Part of a small language model's weights.
Size: 8 layers, width 160, 2 heads of 64, MLP 640 tanh GELU, vocabulary 1024, 2.64M parameters.
Architecture: LayerNorm before each block, learned positions, tied embeddings.
Training: 139M tokens, 4255 steps.
MLP neurons of a small language model. Each row is named by its layer, matrix (up: input weights) and neuron, and shows model dimensions 32-159. Each number is 500 + 40 x the weight over its row's rms, rounded and kept within 0 to 999. Numbers have three digits each.
After each neuron's rows, "fires on" lists the tokens most often at its 100 highest values on Wikipedia text that the model never trained on.

L4.up33:581424526482484482540422447506485564508541474509492578521458470558553521559495527510426510499470568477475513475591552454471503607526435507530476566472539499471437522523515478492494428510571477420464450562459480565509474544509539467517476469459475452444491518491463554548545481539485536570470528488551519480483442475475580516497480520546510446443507523497534550530508505526488435465529
fires on: ", ", "s", "ec", "1", "pres", "ent"

L4.up5:542514488551532474546466473519513500449486473564423551483521421515477464498543533518531475488492528493520452492509522402430501504560496484470458537465502477516513495496495453481531514530582472511502508504550452490477476384561519565453423550519513557485527445459474559500437452606455557495470443504473458494509464463487437438575526496533527503458532474475481494497549498408526486468470
fires on: "| ", "s ", "ity ", "0", "2", "y "

L4.up629:488476456543501467510419545514458528507505511474426572555519498465506526411486495609423490530483489506494494561540405479506515525522454471534458481428537493446497562495478484552575510481513507439458484502492520503552527583520527504463437562489522410467513544508490505536532488544506527484515519534466493523541461453467492473547500527501603514553562520443417498505480574486505548472527
fires on: "A", "O", ".", "ou", "0"

L4.up427:424512551505465588454470520440455525558484524504500403484507522492482504463473462553544598437483495476477537494453553489505557531490463459472533452508453509405437526560516489433525500496516438568532482533504509526484510531522593463471550498489509460510446487501521470498531568520428491537545485517547507412544508503525530452488424510502505528500524499521547505534458511508528508507470
fires on: "known ", "ly ", "art", "ater ", "her ", "ell "

L4.up618:462513567497577472463521446450553465521599493537520485495538514552503489533520582592488493531528538485456449469488563454570476487509519509538520462472587474511512491444474563467513469492549475488493572488515473489485393464496490454526508509466580502472465511452518522496536458461583489479550468439495503454459480470557536458437567542443504458555471518581430463495455542489553509498570
fires on: "s ", "ed ", "ned ", "ev", "es ", "ing "

L4.up406:465432487559484452450544506480543503485517468459433418488534531525488540507521552462473538452497536529469509504544434465434511483549559506476540637528434564535520542512493519508511497511506534550520530503488540503513527488532506484510467488504463514412468493512501475512553518553500484563505548402462497494520444501531508530485533538479479473430516496507529600455537459466549545543450
fires on: "con", "re", "ad", "le", "on", "de"

L4.up410:508450503448472544451529517517487486505507517477480487477434428539483485501481523527454482519474526520507486484537504505490455503478580544501478428415495465461474525486427510559501511506536569454561467483607499505539532503497503528464438586425525539538498506418519513512529528487514471516533549465514460495522517517490476463491492532485560489546487459475483498484540556502480405443540
fires on: "et", "-", "m", "end"

L4.up155:440502508564539536538463447551463616366512470486500533447514571504493446477391519562511558446541529495497501621501518558504517510528530486504523515473453557456503538495568423464521518494506490476515512539539466541467458501494531468456452505473486482475537471533512515487478577535517485473511512516457565427454477556505510436465556505488546464455479568465553521482521484449529480457495
fires on: "ed ", "ed", "m", "de", " "

L4.up611:453491516499508519501513448448498512496556538440552551402500472450555606578505430517533492479462470545421491473487518508516453533559518414525459514513530588446522544521468501516441547529495441428500556502451484543548448508476507495484461479522500444499429567555545408527506473531493512499473490462516510487505459546539525548556450547522515511442504519534532559511446493533477497500484
fires on: ", ", "ev", "1", "c", "a"

L4.up581:412538507511470430497523436476556554499524515470511447429508519427494502455560503460493534521541444450448485491487517474508523487493498557509518513552461476465489568502523540540524515451536499582476453488413548441538534519490565554463545504482484464469528481503403514524528436439465508536472527484549553550500564463479512483500375501467458590500522484471464483477469534559459548531567
fires on: "S", "R", "D", "O", "E", "U"

L4.up544:474485516575464473538546473476465520516550506499501454450597542494483593558553522484483530431435511475525500444546510465526458452443530498506474493547554476493492522487550546517463482531502483490456553539493450456497466531546457472413471487583476529459487422488466542566518515547538474429526389522491499530431504509487516507473536524488522498541463502424456475492500527534500512496529
fires on: "b", "r", "n", "l", "m", "p"

L4.up443:508431504586463505508494510512496531548501519427417532548482482476446478531567504481473434550530478481425497537426529545519560521488541426534484489459462535504468501432608450491551466432511530518451529479501542511522532475436493512503462499506535479537540474562476514496564536567503535510442580465466583529476467478541513574486414486475436485477486535561503475525512480519505452499516
fires on: "offic", "ed", "sid", "m", "op", "iv"

L4.up209:526566506493441585475505443471467425560492551471543486488501486533493492519515477517521451519579477522485486469493514490523508500424561540521586488444501503505496537496484431578524455547519551555490537511493527511498486477458499516458438540467497504546433456471468516528541495633542457508588457556499468504477533469497412503497537517413633473447466499479544426534544428464506509483495
fires on: "m", "ch", "y", "and", "el", "end"

L4.up368:497463508530437513510519505560470495490478502500462536416559463513506493462515484485452505493500470478508449412541480432481471499453431507482490533548451441554511492511512506464533452465511492446583501484576525498503468512547583557474574455540456566512433477448541518485508520551470547532492468537528535560527467520505515447467574492497428499467506504458548527507558443545553439451572
fires on: "illi", "il", "ce", "c", "org", "y "

L4.up210:460427504533557441560566483444486529471524490526527424509537431466506513446484459510533538492500480431522476469545513504512456505402489495499507497489442501440485451501500465411503551533484508585477512476466501480480523456489535528538442543524479474504497464509509489519474503524554495385605555437510464517616607523517545479451571483547448456463518542530462501508444477523390517528543
fires on: "er", "en", "re", "amil", "ill"

L4.up490:529443470480524488485555477454543540555550458447467451517485517460470559485539459510508533444513503471570545492500522503472507508499455513545471480456452519486519525479458470428504481492491524517488524541468544480427572524485489512450464523565591491514479549453521498565502524495501478545550509496592559557496550498509438524476499486547510483471559442420506415522472441508522484513493
fires on: "er", "o", "re", "l", "r"

L4.up332:532529533507537533402524541533476516488410486475499475442511524470470521452549508494505513415487510478476520518530487491546511524506473515528457436396461530504564529486467526508532415504511510528494521548480550567411443552555456525508478529472485440526530537492460418502470466440532525511460521519490536582483439462490536537557473436536463515432500477533483442548490449565523480521503
fires on: "c", "r", "rec", ".", ",", "eg"

L4.up395:537452485563534468540519465502505497551524480494503527407531526510553493512548506531455510455450510524490525547460501526526484494507532439507558482577436580469489470551451515505484502475460514450453520472493551484514488508488538490505474533563504504481529496446489569566433476523434507473515477521479503552459492458448598428527519544449475506515377556439465503469519461438508567457493
fires on: "et", "ot", "om", "v", "ist", "at"

L4.up389:474459511448489485493505475520547503508523544463532511495507531538487567445450475528569576529580473501519478531546390423530490510428509457472521466520439481464472598512492540516464406559513514543489522461452523479519455483440522545455517569454433486587561475549474459515491543471432459525484423463507501555502451474572444494552513425511517480520520456464454516472505427487484526528552
fires on: "e", "of", "are", "c", "o", "o "

L4.up401:511527495522626489465464454505512512528504484539444488464490482508491494515494567468528478487495526532485431529469484514466447553506513510536478500456540517514467481559468563489553495487506503467525528477443475529496436539524430552496474477431513477499484535501452458515528459467535593493480413532444512489469511487525558429453484478454461538481451538442455523604515522572482447425491
fires on: "ur", "c", "r", "un", "par"

L4.up271:479522439476492552576575537456565535556527452504550472509471491491567417468477539464522535503498491514507462460488548530458516573460447501520431540500524454492487486444544492466519493463514440568530557523533468525479535503600475561499524510497451512542485423496459490498577560556461485443528481489499562459459458542519547568484452482513548470401522453485484477502487489472573478543464
fires on: "re", "wh", "ther", "th", "j", "av"

L4.up326:449427503540461450484543475545498615539505539537487495493503557488494502421553456519518425510515457509542512482527465518431464398545452519504566526440474465433494481539456475503533529537444469566472526529510498481477514551523509519500576546520466502500520510522534541496470458514401511506571459437502521504517514514482468522500439526483530540494570505535472451497503538529514452502463
fires on: "G", "D", "B", "R"

L4.up149:434504561539534481539513458494491583449485460477492529438437444480487510524495569461580470581426486407518535446502477515535470487466408474474518492542462455489530481452580621429549520538537556470514525482474503434477450507544494485503476509533505444476518482512522502534535481491586464547471528547526501539435522481520475495530486509510509495574535448506553507477535429560462488546530
fires on: "re", "adi", "oc", "===", "| "

L4.up30:502555531546537505494532563448531473465509490522465455511539471456522576592474543486532489464485564472547504503424470506510501476481511557597545431541472479523476565457424530459468491519443498491495552451517506457542526432526506515392513528470499428525434479453521500585453479455517496455545539430533489483437507491505592511428485477522468523516459472495489466517492526515457511515507
fires on: "l", "ent ", "u", "r", "od", "ot"

L4.up133:537537460524483512529487523531494461486477599533534512519419547507512475493515468488444472471438476517469537506558522541504487506492501529506505415480478525431535529501493499558464540432555445522555482545479474490485489431540502432478482536494532452540500574399447560427520513480472539437479528457549555540467439512518563544470501532521537482522511470490557556482449543554542473524431
fires on: "ord", "gr", "rec", "qu"

L4.up21:457511541557450465510561487512534519461487524603464515448554467477513536476445487509505437564498517474514540513477489533584570489504555430521526509476508461550436524516485470402455443465517539541468559454524473486497470479406449517462481579482478445507505457536525502488529542500486434457468543531494533482459524532471534465481507469499570505447505557491494445522482490574587542559504
fires on: "g", "ed ", "ed", "op", "ep", "p"

L4.up386:494427559610493462463519479477482576548541467437535464545480515463501513522471508510481457486443506521547536504493489489491470603517473515495523503478517557431428499506476510486512413505485547433464428462566517457488441480426421504479487565466490495538469518508528552537539514512428496463510550484544528513549453456505531442444495483534533515486475443549586488509510571501486503523589
fires on: "ing ", "t", "ous", "ed", "od", "ent"

L4.up419:495492497544530498487532488507531475450487536478489526435550471484513488435517515507512499481493536433468516489419479493528516507516410546417472520539487525520484535426594586484432499553540498494498497530529536483514454451468478543484475505496496513481498502476479460437433425580507565540523442450522493525545508487532438445530441476526552499498555483541544520575468510431466625519495
fires on: "| "

L4.up195:516435493535480497463526548505573561460508513472496508495513546448481473547499411503504460554493510548592475514499482468492480476475529472510454497576553515489405480537500502484552492369554525487463484417527490489441515507456510520546583480490551561510460527466518532523502486441515548433508390542499485515502497524491456433531520520497551527463533549544515431519518402461501489481554
fires on: "al", "ati", "illi", "il", "por", "als"

L4.up104:537433547487491489508536555429514499553531455529444464453517560436532519574493535485557475429499449563494438517518508513448505568487477428538500511500561503517480418446483548451488497496514444473561512466491533531500457502549581513494531471568541427443458532445506516442452489455520474565500418564535494478472470496569507516503465490529519516463547525522547466500485556517576501513483
fires on: "ar", "at", "con", "inter"

L4.up304:474516544513498438521438496464552495514431560533544500497477480551443409458519474490460530404560493541471479504554572425501449428414546506514540457496573465543452532515482487571521431535559566559463480472524490557497504459480482510523513522473462467515477523466530505489533525443561404493513496493465444495458472556462491454479466472500564470567571558602497473467423478564460550519512
fires on: "ing ", "ed ", "ot ", "ting ", "tr"

L4.up554:442516579494415517501467508468446491540504486564514518553555549521506527526503559416491533545474512467548512521438495513477523489516486487502549423523490560472540528425467540434476468581536512453518530534483485532512537520475528489483434477444458506442486480466574490436467505398486460452488494530568551598461586565468483484465455449464507457516533488458432510474502494579579471483505
fires on: "was ", "r", "p", "l", "g"

L4.up19:481488534513488492499549466456504442483488478475487515527543513514505504442422489519453557522470509435453500443483593470496504509490458387455578456577398516502534557470492511504510537505536449565470574491454561573476458538511463477525489494435451494504489454474489533461549510517527495605463517498542553514511537519453455493499464441494493493507522436483523451593464426520511475433586
fires on: "r", "om", "e", "g", "er", "w"

L4.up504:410481505516478489503491475523572516501552539434511526398446505476538512553499507471499494561550539522407440454555456485481562529447512483470492491511540504441509533440502470554514519462549457519467525470611546531464487475521518515496411476482550523446515462475522473465580494434540512572490459504527555501468523452570503526452470491540547511431544511533490520485471546496547489474412
fires on: "at", "in", "con", "an", "ol"

L4.up69:480489454503484501507480515423522511549509480462465594458452556556487508487513392484429516478459444468519414472542531533481410547432487562532438504446562506581497541495460500521486518510494487588576478513452552496455631555519466472451492564516521531442546474496541548503458481495476499483496516510561490478454447485444508486541470456508493486417528509488491550516465513449497535566513
fires on: "I", "3", "D", "4", "}", "5"

L4.up324:509450565584552537445438485449526528529512506515483556470569547443467506526511533505507582481519494539465486505453507531466561538448422487532517474462510476486457574442500542529506466477532520517509589445499530494492480496460461501467495548536545526481546501467491497486415498481468550524451553503509484591594398511523503471553533525449436506444414421464430464444496507457530467465487
fires on: "y", "t", "ot", "k", "aph", "om"

L4.up379:558520421502505457473475545498489514457512487541540504498490491499528531490542508449570529462455499525488516464508447519542536508515489481496462504475426536466470534510475558434552525523488535444497487508459547570556431553531500483567464498586531499480542479448473488434531425479499528521438516505507446496433428536528529478553537530447509492480510424453524462502548404491468481519508
fires on: ",", "===", "(", "5 ", "==", "."

L4.up276:413448454533519530513470483539480568425484441483490509438538516522534493457448500568411442457557522515465573536513521441521542489487508515495609434483452548475496492500487521529521516575484516527451515532504466463548532472449474465480485519517510486478519527500549503505489482529443571422512450476545417521476470473535576446499495482517468569478552562518552535452594544475579489461571
fires on: "ed", "um", "ous", "ing", "st"